From a checkpoint of a small transformer trained on Wikipedia.
Size: 8 layers, 6 heads of 32, vocabulary 2048.
MLP neurons of a small language model. Each row is named by its layer, matrix (gate and up: input weights; down: output weights) and neuron, and shows model dimensions 96-191. Each number is 50 + 10 x the weight over its row's rms, rounded and kept within 0 to 99. A neuron's up and down rows have the sign that makes its largest values positive.
Before each neuron's rows, "fires on" lists the tokens most often at its 100 highest values on Wikipedia text that the model never trained on.

fires on: " mi", " Di", "up", " di"
L3.gate424:66 52 58 51 41 44 31 59 39 60 33 26 54 27 53 47 50 38 60 31 54 47 68 71 63 59 60 25 59 51 51 48 50 56 57 49 47 62 33 53 63 53 45 49 40 69 51 55 61 37 37 59 52 57 56 54 56 50 25 63 39 41 47 53 54 47 45 60 61 49 44 42 43 75 44 58 45 54 37 44 51 39 52 47 60 54 42 49 48 41 61 43 33 59 51 57
L3.up424:45 47 39 45 43 43 50 48 32 41 29 21 55 42 41 51 57 50 56 37 38 46 56 56 63 37 36 62 48 48 44 27 41 43 48 54 48 50 58 56 62 49 48 40 44 42 60 42 70 51 43 40 44 47 61 53 48 44 37 44 45 36 60 50 62 46 51 74 64 55 41 35 58 66 50 57 41 49 31 60 54 37 41 41 58 54 48 52 67 51 43 45 31 47 46 47
L3.down424:42 54 67 36 48 46 52 33 48 66 48 32 56 52 53 53 39 47 42 44 51 58 42 41 38 44 56 38 63 37 41 59 63 38 51 51 53 29 42 58 69 39 54 65 58 58 50 60 69 47 57 61 38 72 48 56 72 47 44 56 48 22 41 51 51 49 54 38 63 44 34 51 67 49 60 54 44 67 54 65 48 32 48 46 39 59 57 61 70 55 54 41 34 61 47 62

fires on: "ed", "ing", "e", "we", "est", "m"
L3.gate116:45 54 53 35 48 75 40 42 46 47 52 44 44 63 34 59 54 51 40 42 61 40 57 55 41 54 52 59 61 34 57 59 40 57 42 49 45 59 60 42 30 33 57 19 31 49 51 56 56 56 44 61 63 53 42 51 53 42 52 44 58 46 47 48 57 45 44 47 46 59 50 42 53 65 76 56 47 57 61 58 32 38 34 47 52 44 71 47 55 63 32 43 58 57 46 57
L3.up116:73 57 53 39 45 55 34 39 42 46 48 35 49 39 58 52 49 56 27 35 65 34 54 39 62 50 38 39 46 36 35 48 40 58 43 59 50 48 56 57 43 45 40 33 51 55 69 51 54 49 59 66 48 40 43 47 58 45 44 41 61 49 35 53 58 56 57 52 52 44 64 40 32 63 50 65 47 55 44 61 53 42 33 44 72 43 34 28 58 54 35 55 49 51 46 48
L3.down116:41 78 63 65 38 49 54 57 41 50 54 57 56 43 48 50 53 48 39 34 62 36 37 58 53 48 68 64 48 32 57 34 41 71 50 40 66 44 60 43 54 53 54 54 49 53 50 63 69 39 44 46 39 56 51 37 32 44 35 35 46 41 47 47 47 37 45 66 48 48 67 38 57 38 55 63 41 48 68 54 51 49 40 47 44 47 67 48 46 61 44 58 57 44 23 54

fires on: "ea", "ri", "e", "li", "end", "ame"
L3.gate122:52 54 51 55 36 52 39 43 50 56 42 45 41 62 50 59 37 56 51 49 61 47 44 48 52 52 62 29 54 62 43 36 52 30 52 62 40 46 69 43 31 61 68 50 64 53 41 47 52 60 53 50 49 48 45 48 43 44 55 62 49 61 48 42 54 36 50 21 45 64 61 48 52 50 52 35 50 49 40 40 35 51 40 43 46 43 52 17 51 50 37 61 52 46 50 50
L3.up122:42 62 78 46 28 65 64 64 42 74 56 55 61 47 32 38 49 44 39 54 39 36 47 42 34 43 51 55 61 46 58 55 61 52 38 51 61 55 55 50 38 49 48 50 46 62 50 36 42 50 72 56 74 60 60 66 34 59 45 60 50 45 52 59 40 47 50 60 45 51 53 46 40 56 64 42 70 56 28 55 28 39 45 49 54 53 50 55 61 34 43 69 50 53 41 58
L3.down122:57 30 58 43 35 52 45 46 47 56 58 40 46 61 50 61 44 42 57 60 45 62 35 54 72 52 45 53 46 34 49 54 51 66 46 45 37 53 59 39 65 51 61 58 62 36 57 51 51 36 52 54 57 49 52 45 48 45 31 58 40 45 51 46 62 47 61 59 41 53 53 45 38 69 48 55 70 51 41 61 54 48 44 59 30 44 55 57 51 38 40 58 58 61 53 51

fires on: " dis", "s", "r", "d", "n"
L3.gate20:64 52 54 41 71 36 56 71 74 45 39 72 43 43 45 42 44 57 46 53 56 37 41 51 65 51 63 54 70 45 63 57 45 55 43 60 49 40 40 38 45 53 42 48 60 43 34 47 65 33 34 26 64 53 51 63 49 46 55 50 60 39 67 54 42 73 49 52 63 47 38 44 57 58 55 49 50 54 38 37 67 49 55 61 62 50 58 52 51 58 53 55 51 50 39 50
L3.up20:64 45 44 67 34 67 56 60 44 52 44 53 57 30 38 44 41 45 44 34 47 56 36 52 61 40 42 55 48 43 36 35 66 61 61 40 38 38 44 39 46 34 52 36 50 31 43 40 48 47 35 42 37 62 42 63 62 43 44 61 42 52 70 35 38 42 37 60 56 45 56 64 60 76 55 67 58 37 46 50 58 54 66 49 43 66 52 41 51 38 44 43 46 46 49 43
L3.down20:49 67 46 32 65 40 54 47 40 60 61 97 48 49 61 69 42 41 40 33 48 53 61 49 26 39 55 49 47 52 45 50 47 43 50 57 58 40 54 44 49 53 47 52 51 42 53 46 51 50 53 44 35 75 63 34 69 66 52 54 50 63 56 48 54 53 39 28 56 49 62 35 46 52 33 56 41 60 63 36 46 48 51 36 58 67 56 44 44 40 64 56 57 49 40 50

fires on: "c", "ct", "ation", " |", " by", "t"
L3.gate337:69 56 45 59 53 46 49 36 60 57 44 47 54 45 40 47 52 86 59 33 45 39 52 75 73 49 62 39 57 38 35 55 49 58 36 44 36 59 54 68 55 47 53 55 58 56 37 43 49 30 38 44 61 70 42 59 53 28 58 56 51 54 50 30 55 47 54 55 58 40 64 44 50 56 58 52 39 57 61 49 55 63 39 50 44 51 55 51 60 59 57 52 62 48 57 65
L3.up337:39 58 58 55 56 40 56 48 42 48 59 56 55 45 50 54 45 63 56 39 47 52 45 55 44 30 62 42 44 35 51 46 37 64 52 58 40 59 58 51 58 71 52 60 66 53 35 53 46 47 53 38 70 54 57 59 58 47 54 26 60 52 40 47 62 72 52 28 41 27 45 59 55 62 46 40 53 44 58 41 52 55 44 46 68 24 52 39 56 49 42 45 75 61 60 46
L3.down337:63 58 48 40 53 57 37 43 44 50 51 41 56 42 58 65 48 37 71 40 31 57 49 57 43 53 40 44 35 50 56 61 38 65 50 48 49 40 43 48 34 34 51 47 42 77 45 35 46 56 50 39 49 64 58 59 56 36 43 42 56 48 44 60 36 55 48 54 66 38 43 62 44 56 57 66 54 52 79 46 45 42 41 55 45 56 47 55 58 45 44 53 29 50 52 53

fires on: "y", " name", "ship", "ia", "ial", "ing"
L3.gate170:44 63 48 47 40 52 52 48 54 70 43 40 46 55 47 45 80 56 53 59 57 44 48 43 46 56 50 33 43 40 45 58 38 29 55 33 44 53 47 36 32 52 29 61 72 64 32 35 46 55 55 32 56 52 36 33 42 52 44 59 60 43 49 52 63 46 58 52 46 55 36 59 45 53 60 39 44 52 38 49 48 58 51 49 41 41 43 40 48 49 47 52 50 44 51 39
L3.up170:61 51 52 75 47 34 59 43 48 43 49 52 40 56 54 23 47 55 56 59 57 44 37 44 49 55 32 67 50 36 39 59 57 50 61 58 51 66 46 46 43 35 49 43 23 58 53 61 60 59 55 41 30 58 50 68 45 48 37 63 43 46 70 48 67 69 35 49 53 55 54 64 48 55 70 46 51 56 68 45 44 41 30 60 44 51 37 58 59 55 49 54 31 57 40 51
L3.down170:46 59 41 28 52 57 42 48 44 62 47 54 63 52 33 73 38 46 42 36 61 34 66 57 44 53 50 46 46 55 66 57 58 44 40 66 37 51 61 63 43 53 47 63 35 64 50 63 52 40 53 54 50 57 50 47 46 25 47 42 38 58 52 44 45 47 55 37 44 41 53 54 40 39 74 52 30 53 49 52 53 46 44 55 39 61 49 48 55 51 61 46 69 44 56 45

fires on: "s", "re", "es", " have", " "
L3.gate294:49 54 58 39 28 41 58 44 45 56 44 51 51 43 36 47 60 52 44 56 46 50 60 46 54 65 42 40 54 56 62 52 62 53 40 55 56 57 46 58 61 42 51 23 52 33 63 20 55 52 28 60 51 53 40 52 65 40 38 44 26 48 48 61 43 34 48 57 54 49 58 44 39 65 61 56 51 40 58 57 72 53 48 57 42 46 62 43 31 62 48 65 45 65 40 47
L3.up294:62 29 40 57 48 44 41 63 41 45 52 44 51 55 46 38 51 40 45 50 45 54 50 52 48 37 65 51 48 37 66 52 54 59 38 50 40 42 47 49 50 32 61 52 65 44 54 58 47 53 38 62 46 56 56 72 51 50 47 32 51 52 55 43 49 38 46 47 58 54 42 51 36 57 42 39 52 42 46 53 53 46 42 57 50 36 33 59 50 25 77 55 50 25 51 26
L3.down294:74 54 52 44 54 44 62 45 64 51 46 51 57 55 42 40 44 50 54 52 51 49 61 52 59 56 59 49 43 44 31 63 46 44 46 46 30 47 41 57 67 38 57 41 42 72 51 35 46 26 48 56 54 63 41 34 45 65 48 59 63 41 54 51 35 56 61 51 54 36 44 35 45 69 46 62 49 50 44 49 53 51 42 58 47 43 64 47 43 67 35 55 53 63 43 48

fires on: "y", "ing", "od", "ia", "en", "rd"
L3.gate67:50 64 48 49 45 57 42 39 34 42 62 45 56 48 54 50 50 33 39 54 55 51 47 52 29 39 36 49 56 54 54 53 30 52 57 54 49 43 51 52 46 58 34 45 41 42 29 42 48 45 52 54 63 34 46 52 41 45 36 74 36 47 44 50 49 48 39 40 60 44 44 26 41 53 48 43 61 37 38 40 69 49 74 51 49 52 60 33 66 70 48 32 57 49 27 32
L3.up67:35 34 42 52 62 46 48 48 67 57 55 50 39 53 47 52 40 54 49 50 56 52 43 45 45 43 47 53 58 45 53 64 47 50 53 62 57 54 61 53 37 38 72 36 47 55 41 42 48 51 60 36 39 59 28 59 35 39 44 59 70 39 41 63 53 61 42 34 61 50 24 57 52 51 46 50 46 71 57 71 29 60 47 41 52 51 32 48 36 55 39 56 54 51 49 43
L3.down67:63 54 39 60 55 50 62 19 57 33 43 49 54 54 63 57 55 33 53 52 40 35 59 33 49 54 55 31 54 49 34 45 48 40 58 38 44 56 53 55 54 56 66 34 62 40 61 62 45 43 55 77 49 48 44 54 50 59 54 41 37 39 38 55 66 46 55 45 35 58 55 38 45 46 55 52 51 67 55 46 56 42 54 36 35 58 43 57 55 42 54 64 56 43 74 58

fires on: "et", "go", "ina", "ia", "a", "ot"
L3.gate284:58 53 75 36 43 55 51 45 46 54 45 56 38 42 61 60 52 49 43 50 52 53 40 45 61 69 46 57 25 44 44 40 38 54 25 55 40 37 57 59 50 42 53 46 54 57 63 57 47 49 40 48 54 37 54 49 33 32 57 38 52 49 26 44 49 39 49 43 56 52 40 69 45 66 67 49 45 46 52 70 50 53 45 63 72 48 52 61 64 44 47 21 64 49 50 47
L3.up284:69 54 62 45 36 62 60 66 40 55 52 52 33 61 48 65 68 47 38 53 60 62 35 47 39 46 55 53 47 43 55 32 42 45 55 49 34 43 54 53 65 43 35 34 57 60 63 45 52 56 54 42 46 24 66 49 41 58 49 58 52 58 53 44 39 55 44 42 45 43 53 58 31 59 46 42 46 62 59 71 50 44 52 56 55 40 35 69 40 45 37 38 75 40 46 57
L3.down284:47 34 34 51 62 33 54 51 59 31 53 44 45 68 30 62 41 50 57 46 47 60 59 53 68 41 51 34 56 73 61 49 61 54 56 40 61 62 43 56 38 54 42 57 53 47 50 53 68 57 52 51 52 52 53 50 57 37 59 67 42 50 60 47 62 58 52 46 48 44 44 41 49 61 45 44 45 37 35 61 56 57 49 47 38 49 48 56 57 62 55 55 55 33 62 68

fires on: "n", "or", "/", "di", "vol", " dis"
L3.gate178:43 52 56 60 48 37 49 65 58 61 36 60 64 44 47 60 55 65 23 47 64 46 42 35 43 51 55 52 44 33 40 61 36 43 54 46 47 48 38 56 35 53 62 53 54 35 54 41 42 50 67 49 64 52 62 70 49 57 58 42 57 39 68 43 46 51 49 60 66 66 42 36 59 57 42 45 51 50 48 64 72 41 57 43 48 44 50 60 65 48 57 48 38 52 63 74
L3.up178:52 48 39 53 62 45 58 51 50 46 61 56 62 42 54 52 45 42 42 55 68 65 63 60 63 65 50 46 53 35 51 52 53 47 57 44 46 50 36 41 56 46 65 61 43 68 48 57 44 55 60 54 65 58 59 50 57 61 46 44 44 68 45 51 42 42 34 55 72 58 53 56 31 52 34 45 66 56 48 49 67 62 51 48 50 73 60 44 43 52 44 31 46 57 45 47
L3.down178:55 55 29 58 49 47 64 43 55 51 44 60 28 43 38 63 52 53 51 48 54 45 36 55 40 44 54 56 53 48 53 30 47 47 40 47 45 57 32 53 55 54 65 38 37 62 78 59 48 45 59 42 54 42 43 47 61 55 49 66 47 54 63 51 55 58 29 38 51 43 44 38 63 59 57 42 51 62 26 38 73 49 41 47 46 57 64 65 46 66 61 66 69 59 58 64

fires on: "s", "t", "%", "art", "n", ":"
L3.gate414:46 51 43 51 42 52 41 51 37 48 54 64 47 31 40 46 51 71 40 34 53 50 59 47 55 62 38 55 61 60 51 48 57 49 61 50 47 50 37 49 56 51 57 53 42 54 50 46 47 45 57 45 37 44 60 44 53 33 49 71 68 46 48 25 32 54 66 49 54 51 54 51 58 62 48 46 53 69 72 34 37 31 58 56 50 41 49 61 45 47 31 65 57 36 59 53
L3.up414:40 49 40 43 42 54 69 34 63 48 41 56 60 27 39 57 41 76 42 48 59 50 59 59 59 47 36 36 48 50 54 69 43 55 47 54 78 58 56 29 52 48 51 53 52 64 47 68 57 69 51 28 49 52 61 62 39 48 51 71 23 41 50 50 38 40 46 70 38 57 51 44 41 44 46 58 52 65 50 67 57 35 48 45 62 50 35 44 47 65 54 58 58 24 59 58
L3.down414:37 70 43 52 53 64 59 75 61 55 63 44 42 44 63 41 30 50 50 58 46 48 54 71 65 52 37 50 66 37 60 37 69 65 52 45 55 54 52 54 64 32 53 45 43 47 55 66 52 41 53 38 59 54 49 47 52 60 46 38 52 59 60 67 31 50 38 59 44 54 48 44 48 47 56 63 51 57 37 66 44 51 68 37 19 50 70 66 50 49 58 57 56 65 54 57

fires on: "il", "ot", "ur", "par", "et", "va"
L3.gate10:52 70 37 37 45 51 46 53 56 39 45 49 63 62 44 45 41 45 64 40 47 73 53 61 36 43 41 31 42 51 48 30 60 37 41 31 38 45 43 47 33 46 60 53 62 43 67 57 32 57 48 38 37 32 61 52 55 59 37 59 59 58 60 29 58 56 34 49 61 40 47 50 56 45 48 48 60 53 42 53 49 64 59 58 71 64 53 44 56 47 48 55 54 62 57 48
L3.up10:42 49 45 66 39 56 62 55 47 62 75 70 30 44 32 69 47 32 51 40 42 50 48 57 53 50 53 62 50 62 61 46 45 30 45 50 57 47 53 51 60 44 44 36 61 38 55 61 60 47 50 54 78 46 41 44 70 37 40 48 56 63 46 38 49 43 32 42 46 50 34 67 43 62 38 37 59 46 55 44 46 46 46 51 59 62 39 52 39 32 45 51 50 55 36 39
L3.down10:44 48 61 43 54 36 37 48 44 67 40 47 54 47 33 55 51 55 43 52 53 70 51 47 64 42 51 31 59 50 50 55 19 73 57 46 41 66 44 52 46 49 51 60 51 36 54 66 47 49 41 57 61 44 62 60 67 73 61 43 62 56 45 44 55 49 48 54 42 52 62 33 55 56 76 36 57 41 42 52 61 60 63 46 62 60 49 46 50 42 48 71 56 50 40 69

fires on: " P", "d", "or", "k", "t", "tor"
L3.gate457:29 56 48 48 61 54 56 54 40 29 33 61 22 44 31 54 54 43 47 50 50 34 53 50 40 59 59 42 52 60 51 46 55 54 50 43 39 54 46 44 43 53 51 63 39 40 49 45 33 53 72 41 57 51 40 58 48 67 38 64 51 50 41 35 36 57 52 38 72 63 54 58 54 45 29 44 58 39 66 38 53 62 39 49 58 35 34 41 55 43 43 41 68 55 61 60
L3.up457:76 40 47 62 64 40 57 55 53 23 41 54 49 52 46 56 39 58 35 50 29 36 27 52 39 45 48 51 62 56 67 56 50 35 47 41 67 48 39 42 64 44 54 47 51 45 38 47 36 61 46 47 70 59 45 45 43 69 63 52 37 54 53 32 55 47 61 56 53 71 47 48 44 49 66 60 60 40 55 37 58 65 34 72 53 36 47 41 50 56 61 51 50 56 54 47
L3.down457:61 43 61 60 64 42 58 42 67 45 53 60 40 43 58 38 36 43 46 47 47 54 56 45 64 64 51 40 35 60 58 30 73 35 58 77 66 63 63 39 50 40 50 47 47 34 42 52 38 61 49 37 46 60 48 56 29 44 38 64 38 39 37 43 58 52 49 55 52 50 50 63 54 43 59 61 37 51 49 46 47 47 41 61 52 57 36 57 54 26 45 37 56 47 45 63

fires on: " co"
L3.gate73:49 35 70 64 48 47 40 44 40 44 35 43 32 40 57 58 53 61 41 49 42 60 48 53 38 54 60 40 49 52 56 55 29 53 45 41 36 43 60 64 46 68 50 48 63 52 58 51 65 54 74 60 40 40 63 31 34 37 36 57 52 65 54 42 52 59 53 53 44 59 51 44 63 54 44 35 46 54 40 55 62 68 42 47 51 41 49 47 35 67 55 35 50 49 40 42
L3.up73:57 53 52 27 64 55 49 59 44 55 29 61 71 65 39 46 66 58 47 51 54 30 55 62 68 49 71 39 58 56 43 59 50 49 66 39 51 41 43 51 63 43 63 45 54 61 57 51 45 55 46 59 44 69 43 50 38 40 57 49 44 62 36 54 44 58 34 51 53 40 53 44 54 49 55 68 53 41 45 36 48 53 46 36 49 40 70 59 48 52 51 58 57 56 59 48
L3.down73:54 46 44 43 54 49 46 53 40 48 33 62 74 59 58 37 66 57 43 52 53 43 57 48 62 22 50 50 56 49 56 60 52 67 64 43 66 37 35 41 58 37 67 63 58 54 49 46 45 35 58 32 61 41 51 58 33 51 32 57 52 53 55 72 22 47 55 49 46 37 68 50 39 55 59 54 51 45 45 47 48 40 63 61 34 47 65 49 41 49 42 59 62 35 40 59

fires on: " Di", "di", " di", "iz"
L3.gate126:74 64 54 40 33 68 37 31 47 55 48 49 51 19 58 53 71 42 47 69 52 52 58 50 54 57 66 56 43 53 46 58 55 50 61 49 52 39 45 48 54 79 43 55 59 29 57 46 36 66 47 51 48 58 37 58 41 53 42 59 57 51 39 54 59 41 44 55 61 48 65 50 46 60 52 48 66 53 57 49 56 60 52 46 54 55 64 52 51 52 57 52 30 50 48 51
L3.up126:56 58 53 47 45 35 54 30 42 44 37 28 52 38 54 55 60 39 60 54 48 51 43 40 50 46 63 45 58 48 61 55 54 44 37 69 43 51 55 64 35 48 35 48 62 50 53 34 60 34 41 62 53 58 49 55 56 53 54 46 41 40 37 57 48 40 50 47 60 62 45 40 62 35 55 50 66 43 71 44 56 59 63 45 53 57 44 47 50 68 35 51 44 59 47 54
L3.down126:57 49 43 49 54 58 64 45 42 43 47 52 49 56 32 64 56 41 44 64 59 54 58 38 46 66 45 41 59 55 49 60 51 57 41 71 67 30 46 65 57 52 63 62 65 45 65 34 56 54 35 40 51 57 51 46 59 63 50 51 53 61 55 55 53 34 51 48 57 41 72 49 54 57 46 55 64 50 56 55 65 67 33 62 53 50 54 63 43 61 43 48 54 72 40 40

fires on: "ly", " be", "y", "ten", " only"
L3.gate420:51 44 68 48 25 54 46 65 65 46 54 37 43 46 54 46 52 42 33 46 53 53 59 55 50 43 36 54 58 43 39 56 54 52 42 42 46 32 40 54 36 46 46 56 47 39 41 48 55 51 59 67 52 46 48 52 43 46 57 50 38 57 52 47 64 28 60 49 48 48 59 43 42 50 52 42 44 33 52 38 51 57 40 40 40 21 49 35 55 46 45 38 55 31 49 58
L3.up420:54 33 53 57 65 63 33 44 46 59 53 52 53 41 52 51 41 56 63 49 41 61 66 57 55 58 55 70 57 61 56 42 46 40 38 41 36 40 47 61 57 60 43 32 41 59 46 63 57 42 46 57 41 39 28 41 65 63 63 39 33 48 61 48 52 48 42 42 45 56 68 25 49 27 39 33 42 64 47 54 64 46 45 48 52 57 66 43 54 58 51 48 60 64 30 50
L3.down420:44 55 43 66 64 56 34 44 52 62 50 53 55 59 50 43 41 52 35 44 64 50 42 48 44 38 66 42 63 44 77 50 66 63 54 49 59 67 34 69 50 37 48 29 28 57 48 57 36 46 61 61 41 52 46 53 40 44 43 48 53 33 62 52 29 32 68 54 53 53 61 68 40 39 51 58 41 42 55 41 39 40 66 56 47 33 43 47 50 37 46 57 45 59 42 46

fires on: "%", "ri", "o", "s", "U", "g"
L3.gate135:42 62 56 53 44 57 44 36 48 57 65 62 36 55 43 54 65 57 52 43 64 41 50 40 48 67 46 45 31 31 35 56 54 40 52 41 46 48 48 47 39 51 49 38 54 50 49 54 36 56 49 49 53 38 64 51 55 58 49 65 30 68 56 73 31 66 43 57 61 48 56 64 55 52 61 66 56 50 45 37 30 51 56 52 43 55 49 54 41 46 49 40 41 63 44 41
L3.up135:60 42 29 33 29 48 58 55 56 59 64 59 43 41 50 54 41 45 49 57 58 47 49 46 52 68 41 36 50 47 48 46 50 65 61 39 68 63 56 57 53 53 48 60 43 64 44 73 57 53 44 51 57 54 48 27 40 49 52 63 35 58 42 55 49 61 35 45 47 49 54 51 42 41 38 51 43 59 56 45 44 59 87 34 39 56 49 46 52 51 46 47 43 49 65 49
L3.down135:38 46 21 51 43 50 39 59 56 68 56 46 59 45 41 42 33 37 49 48 57 46 56 44 52 60 51 43 49 53 64 31 46 37 64 46 43 45 58 47 39 70 31 51 52 49 40 55 50 46 29 54 46 35 65 49 42 54 45 57 56 38 41 53 40 56 61 54 61 57 56 59 40 43 53 43 55 53 32 58 52 57 56 41 47 51 54 46 56 41 63 56 43 57 64 48

fires on: "ed", "ing", " following", " only", "ue", "n"
L3.gate165:45 55 61 54 54 49 61 43 54 43 53 61 46 33 58 61 61 43 67 51 45 48 38 54 49 45 63 51 37 44 42 60 45 56 55 55 50 52 53 34 37 58 53 45 65 36 25 39 65 51 63 38 50 51 54 50 48 53 41 61 44 53 61 39 35 50 48 58 42 58 54 42 65 48 49 37 54 52 47 46 58 48 64 48 38 69 64 52 34 69 31 37 43 52 50 58
L3.up165:44 50 56 42 47 42 53 45 47 59 60 46 44 46 74 44 46 36 52 56 38 51 49 55 35 47 61 49 35 47 55 53 66 44 44 46 45 66 41 48 44 37 47 39 39 44 61 32 56 36 48 54 53 42 49 66 38 31 35 41 55 35 45 54 52 55 50 37 30 64 69 38 39 43 39 40 57 41 57 64 54 45 40 48 44 57 61 49 63 44 30 45 49 45 56 43
L3.down165:56 50 67 35 45 48 47 56 38 63 48 60 53 60 52 42 47 61 67 66 59 43 28 29 52 46 47 50 56 54 47 61 37 52 60 38 52 45 55 56 45 52 42 53 47 45 41 47 58 43 47 43 30 52 45 56 40 49 44 60 42 50 59 44 68 64 46 60 64 66 52 44 65 51 56 38 60 39 46 70 49 47 53 38 50 52 46 54 59 35 43 43 55 48 46 53

fires on: "ri", "vi", "s", "c", "ct", "ci"
L3.gate332:48 56 57 50 64 45 51 52 39 53 46 51 53 38 56 28 49 55 51 53 43 50 27 52 53 51 38 58 47 57 56 59 47 45 40 31 38 53 45 62 49 38 45 59 62 61 51 57 60 22 56 56 68 60 41 64 60 26 29 38 58 51 39 62 44 53 56 47 46 55 61 50 41 59 62 56 35 45 46 62 54 44 39 42 53 52 33 58 56 57 38 51 52 54 35 38
L3.up332:51 61 64 52 63 47 57 50 43 53 38 56 37 51 41 47 43 57 45 42 48 61 51 58 69 40 37 52 63 60 57 51 45 51 64 45 35 60 38 53 55 46 47 44 45 47 47 55 62 62 59 54 53 67 68 51 42 47 22 48 41 79 52 50 54 50 35 39 51 51 49 63 52 57 56 49 30 57 47 48 49 57 57 37 43 46 33 49 61 61 64 52 60 65 32 64
L3.down332:36 36 32 56 51 54 40 55 61 54 54 63 48 52 58 37 46 25 28 44 66 46 66 47 36 45 38 53 55 54 38 57 40 52 56 42 45 50 57 42 51 51 56 47 57 39 50 58 58 58 59 64 67 48 44 53 50 71 54 49 54 50 53 47 41 51 44 43 59 41 48 67 61 35 58 65 55 64 59 65 40 53 59 50 51 60 60 51 38 51 48 35 16 66 37 52

fires on: " mo", "mo", " Mo", "in", "o"
L3.gate474:59 48 57 36 49 65 43 49 49 48 48 38 52 78 46 47 29 50 48 50 54 55 58 49 48 75 41 52 54 33 40 49 46 62 69 40 38 42 49 52 49 48 44 48 30 18 44 64 59 60 61 62 58 46 43 62 35 51 42 46 60 48 54 54 65 80 55 50 39 47 33 55 50 55 54 40 44 41 43 54 53 42 55 34 61 67 52 35 60 51 48 46 38 59 67 40
L3.up474:48 74 30 67 67 53 61 46 54 56 56 52 47 53 54 48 63 57 51 49 50 41 44 46 43 63 21 50 53 36 82 48 67 47 59 62 37 48 47 54 52 56 38 45 60 54 50 40 45 49 60 45 61 61 63 54 37 53 38 46 45 34 55 58 58 53 42 56 57 55 45 35 72 46 40 56 70 47 40 55 36 37 59 41 57 53 53 47 58 67 51 33 38 39 68 53
L3.down474:64 46 50 48 44 35 30 57 58 39 52 51 49 61 55 43 36 37 57 32 54 67 58 46 47 47 47 53 55 55 62 73 55 42 45 71 55 28 49 72 50 49 46 45 49 57 45 30 64 45 52 64 39 46 52 41 62 42 78 51 46 63 51 51 57 46 49 49 49 43 51 50 60 38 56 60 60 37 48 67 50 43 48 50 57 69 39 39 71 48 57 55 47 29 55 60

fires on: "y", "d", "e", "s", "on", "ry"
L3.gate235:56 59 43 53 42 61 60 45 54 56 52 44 37 39 50 25 54 76 53 48 26 48 51 45 45 46 65 56 59 54 38 46 35 46 48 48 82 50 53 55 29 40 54 65 53 60 62 35 42 59 55 42 55 57 48 43 49 53 44 66 43 49 55 47 50 46 70 45 80 54 50 57 49 69 30 58 62 70 50 45 42 59 58 65 57 29 45 52 66 63 55 44 67 57 51 59
L3.up235:47 47 49 39 56 44 51 49 55 70 57 55 57 35 37 60 58 52 46 61 47 57 47 42 47 78 68 54 57 62 64 40 49 54 37 42 54 57 52 52 55 49 62 46 47 76 41 38 35 43 33 62 59 51 62 57 57 33 37 29 53 50 44 49 31 42 47 61 37 55 37 54 54 51 56 65 51 53 57 32 72 46 54 40 59 38 54 34 53 48 50 36 53 50 30 50
L3.down235:45 38 56 25 35 47 48 43 52 36 50 58 47 46 42 57 41 41 47 48 43 51 35 61 64 43 49 51 60 60 42 55 49 34 68 55 68 62 36 58 75 55 42 41 56 40 42 64 59 34 75 59 48 51 56 41 32 44 74 42 56 41 49 34 55 50 40 59 32 39 36 49 40 54 48 61 40 52 43 46 42 34 33 55 58 39 49 56 58 38 49 62 50 45 49 47

fires on: "land", "al", "in", "y", "on", "o"
L3.gate237:54 55 48 71 49 43 65 45 37 48 49 38 54 41 59 50 60 61 29 45 60 47 58 51 64 69 47 52 59 57 53 44 49 57 47 52 26 58 34 54 60 46 44 60 47 50 39 53 52 46 50 53 57 53 61 62 30 52 45 36 64 47 43 46 60 55 43 47 52 54 55 50 41 59 35 40 40 59 37 59 53 47 63 52 56 65 50 61 42 44 74 56 28 61 56 39
L3.up237:57 53 46 70 67 60 46 49 52 33 49 48 65 62 40 50 54 49 28 42 50 55 64 41 64 41 46 40 39 37 52 33 54 45 56 60 44 49 39 62 64 49 33 55 51 59 30 58 45 67 55 63 41 52 43 37 51 58 53 47 57 54 54 41 52 56 42 43 58 38 60 45 42 60 48 53 62 65 68 68 57 55 43 39 51 40 63 61 56 75 50 35 42 59 44 50
L3.down237:42 42 39 48 52 35 50 62 41 65 62 48 37 68 45 46 57 57 61 44 46 37 41 49 49 48 38 56 50 43 44 45 50 54 36 69 58 42 39 38 43 36 54 57 51 48 63 43 50 40 65 64 55 49 45 55 33 59 53 48 41 57 59 63 61 63 44 56 71 45 49 61 51 48 56 48 48 37 65 54 41 56 41 63 70 53 50 41 52 51 46 46 59 42 39 40